Part of a small language model's weights.
Size: width 512, MLP 4096 GELU, vocabulary 8192.
Architecture: LayerNorm before each block, rotary positions, untied embeddings, attention and MLP in parallel.
Training: a variant of Adam for these matrices, 897M tokens, 6846 steps.
MLP neurons of a small language model. Each row is named by its layer, matrix (down: output weights) and neuron, and shows model dimensions 368-495. Each number is 200 + 30 x the weight over its row's rms, rounded and kept within 0 to 999.
Before each neuron's rows, "raises" lists the tokens whose logits its output raises most directly, leaving later layers aside.

raises: "mp", "ga", "t", "ss", "ges"
L8.down563,185,207,223,257,150,204,137,202,226,184,237,178,172,192,240,175,232,192,225,174,202,175,169,235,230,170,197,206,236,218,178,184,263,185,212,158,204,197,179,158,213,161,219,205,219,191,177,251,191,207,159,167,158,197,212,247,159,222,166,216,158,191,221,193,247,206,214,240,201,210,241,229,142,221,171,177,191,154,145,247,137,207,255,234,181,186,214,175,169,239,159,191,173,225,188,216,183,245,230,192,198,165,198,210,217,165,227,151,225,139,212,158,198,189,158,205,190,161,158,188,172,217,237,146,155,151,186,184

raises: "ability", "able", "ture", "ed", "1982"
L8.down3721,162,232,216,191,232,218,148,194,209,229,194,201,216,198,177,272,200,265,184,204,230,224,183,210,206,249,162,182,261,203,238,178,197,202,184,235,200,208,217,186,175,202,215,191,196,234,202,145,196,181,249,172,199,191,186,159,191,181,244,213,225,137,188,216,198,246,206,153,212,164,213,223,216,267,193,184,227,209,181,191,189,216,171,172,218,221,174,128,256,241,240,212,204,234,217,240,198,242,233,215,205,196,179,232,217,210,185,218,218,131,215,240,210,201,214,248,211,234,191,172,208,210,154,271,209,194,176,205

raises: "d", "al", "ale", "es", "e"
L8.down1489,229,203,223,207,190,230,215,203,139,226,167,227,181,202,151,196,222,214,130,172,186,188,187,208,193,192,183,259,223,198,175,203,170,177,197,175,243,196,206,195,200,190,209,196,195,211,168,210,213,183,186,183,214,201,177,174,132,177,171,249,220,199,235,203,226,166,207,247,218,202,199,208,205,265,205,162,183,225,161,239,252,211,171,220,207,233,164,197,173,253,182,187,190,241,179,152,179,206,129,170,222,171,230,186,216,241,234,204,171,174,143,143,205,219,236,250,230,190,173,172,182,261,177,158,192,240,242,180

raises: " months", " days", " years", " Years", " weeks"
L8.down832,165,227,163,149,238,190,211,181,192,175,211,185,196,196,256,184,183,186,155,167,106,242,178,232,171,202,184,200,210,176,264,149,206,180,225,205,235,177,175,192,266,237,184,212,208,224,178,199,204,144,207,161,157,187,204,226,153,230,250,207,157,213,220,239,231,240,181,193,181,195,223,236,194,195,228,168,233,197,247,226,171,202,256,167,216,154,148,227,186,200,154,260,253,235,230,162,191,170,185,226,184,209,188,110,221,201,207,177,200,257,190,239,260,215,240,237,197,164,211,230,210,228,191,274,233,245,235,199

raises: "h", "eration", "ary", "he", "hr"
L8.down4069,222,166,211,163,172,227,201,209,216,191,161,240,195,227,201,244,208,220,223,211,261,144,227,217,232,216,191,165,224,165,277,194,258,215,183,226,196,161,214,208,265,266,210,152,203,182,173,180,179,215,190,227,186,191,201,259,197,226,193,264,231,197,184,247,219,201,186,208,258,175,271,184,179,187,206,178,214,262,243,215,183,216,219,270,161,222,212,148,230,189,177,187,147,176,177,157,211,225,190,222,169,218,219,197,119,190,193,171,194,151,201,190,209,229,142,155,170,190,184,185,155,214,217,218,197,178,167,175

raises: " Italy", " Romania", " Spain", " Colombia", " Portugal"
L8.down702,189,160,206,217,202,222,208,134,152,211,174,226,180,225,213,175,192,204,188,163,178,168,167,203,152,218,208,223,210,221,186,242,210,179,185,160,197,257,205,167,141,211,192,221,181,207,154,179,212,233,155,142,225,210,216,194,146,217,168,149,192,189,193,258,193,190,213,191,205,192,211,204,219,250,187,207,200,244,153,228,215,198,212,231,225,298,154,137,232,192,191,180,187,162,219,189,170,226,213,183,232,175,171,179,179,230,201,248,201,161,208,211,202,217,284,173,189,200,238,218,196,181,210,183,218,240,203,115

raises: " because", " when", " during", " due", " while"
L8.down166,177,153,238,171,203,210,219,206,220,246,208,202,220,225,215,225,158,196,219,204,238,244,177,157,195,190,234,186,161,176,203,147,253,227,226,195,217,235,243,225,248,198,178,203,167,216,142,189,185,211,163,225,237,173,238,225,162,202,183,191,254,222,152,183,200,176,204,199,186,209,245,207,162,181,218,189,215,229,227,210,217,183,192,246,199,202,215,185,174,156,204,146,200,179,206,200,211,292,212,223,227,258,244,165,182,212,200,188,267,203,200,164,202,233,161,162,172,153,205,232,212,185,185,202,213,195,201,227

raises: "es", "e", "ologist", "km", "ef"
L8.down2508,240,202,228,222,232,184,200,193,185,215,251,206,221,199,179,185,164,192,269,201,283,200,226,159,160,194,189,178,196,190,192,172,185,238,166,211,241,187,224,156,194,192,183,261,191,215,217,215,183,169,190,193,186,164,218,183,210,222,219,249,248,193,176,172,168,223,211,209,165,217,200,225,169,220,187,217,239,177,175,250,202,167,201,182,232,169,132,182,246,216,192,171,233,180,233,151,245,196,194,246,185,242,221,237,206,211,227,177,152,237,174,208,220,149,231,197,208,149,119,223,164,221,214,172,143,205,260,153

raises: " episodes", " letters", "oy", " days", " weeks"
L8.down2260,237,186,182,150,190,201,213,202,134,141,186,163,183,207,215,201,206,218,203,193,98,193,152,264,175,229,196,199,158,216,219,250,184,202,150,257,181,214,249,210,282,204,235,213,247,223,246,159,216,198,169,214,189,248,140,218,230,175,222,219,167,218,234,262,147,181,198,169,217,224,211,213,188,129,181,182,221,201,207,220,173,223,191,196,187,211,205,172,165,211,180,216,243,214,228,184,205,194,166,205,179,226,200,162,253,187,144,173,172,163,174,181,202,203,153,229,207,248,239,213,226,211,208,167,169,227,216,218

raises: " when", " during", " towards", " within", " while"
L8.down3927,211,193,280,200,174,260,257,184,224,173,229,211,200,209,199,184,220,224,200,148,219,218,182,217,179,217,238,211,197,155,132,196,223,201,217,224,180,236,204,229,205,202,150,188,133,139,171,208,182,210,150,189,202,175,185,184,165,243,214,210,235,197,219,212,228,202,196,184,223,172,226,185,207,214,202,178,203,239,215,200,185,218,185,226,204,194,197,195,160,197,186,152,177,188,186,167,178,229,198,212,237,269,236,197,265,206,192,243,214,222,182,192,195,167,244,173,231,161,235,155,189,206,190,191,146,180,183,155

raises: " Netherlands", " country", " world", " countries", " territory"
L8.down603,242,166,239,212,190,200,191,169,226,170,205,152,220,225,205,188,246,214,180,241,139,208,150,195,169,241,188,185,215,207,164,193,241,178,210,228,218,173,232,227,121,191,205,216,190,192,146,202,258,219,183,155,232,227,222,180,232,149,160,190,159,213,189,200,146,185,199,165,175,260,232,211,196,204,164,226,221,236,227,210,171,189,167,189,156,235,183,198,214,268,148,230,191,248,212,187,188,193,151,216,187,216,183,156,220,206,188,190,230,179,155,246,225,171,225,216,177,219,241,229,180,194,150,249,220,160,242,192

raises: " following", " because", " while", " when", " despite"
L8.down1373,142,190,151,187,266,248,204,229,216,150,201,193,232,166,216,199,145,206,218,173,150,201,183,254,201,184,196,200,243,207,203,164,217,220,169,170,186,226,157,223,209,291,154,222,189,169,186,220,190,121,154,151,197,146,194,243,169,253,223,226,208,235,195,246,282,165,174,184,186,177,183,227,245,232,203,193,215,227,215,206,204,214,197,243,217,186,179,201,164,104,190,183,227,206,208,216,233,222,192,266,241,215,229,158,196,226,214,196,271,224,191,165,199,211,239,188,194,170,211,245,233,223,163,197,217,221,214,214

raises: " years", " days", " weeks", " months", " decades"
L8.down67,216,164,171,191,197,225,174,225,178,166,236,181,266,202,212,269,216,194,188,168,301,197,200,206,139,181,181,201,215,223,201,172,215,205,230,205,209,196,202,213,202,217,191,200,215,198,218,279,148,195,162,199,182,221,232,224,193,171,152,236,227,175,222,237,224,183,213,149,228,200,197,214,214,177,218,159,250,231,228,185,161,138,209,196,163,211,168,156,187,179,225,176,184,220,213,198,242,163,240,204,179,226,182,207,170,201,213,216,220,184,240,249,209,135,179,234,232,204,191,211,212,177,188,166,209,229,179,178

raises: " north", " east", " south", " southeast", " station"
L8.down3211,209,192,226,183,207,169,234,227,137,209,219,193,181,197,195,175,148,144,213,144,246,194,139,197,175,195,193,214,166,199,206,182,214,206,155,162,164,186,166,194,231,222,207,205,233,256,193,178,257,155,200,188,200,209,277,204,213,206,220,204,162,207,181,237,135,204,175,211,194,224,188,164,215,264,290,183,208,243,219,204,182,217,184,160,233,208,194,215,202,211,159,259,200,250,240,169,224,185,211,157,200,187,185,197,249,201,235,172,223,140,193,285,218,164,209,189,181,192,251,198,200,261,199,246,215,195,165,213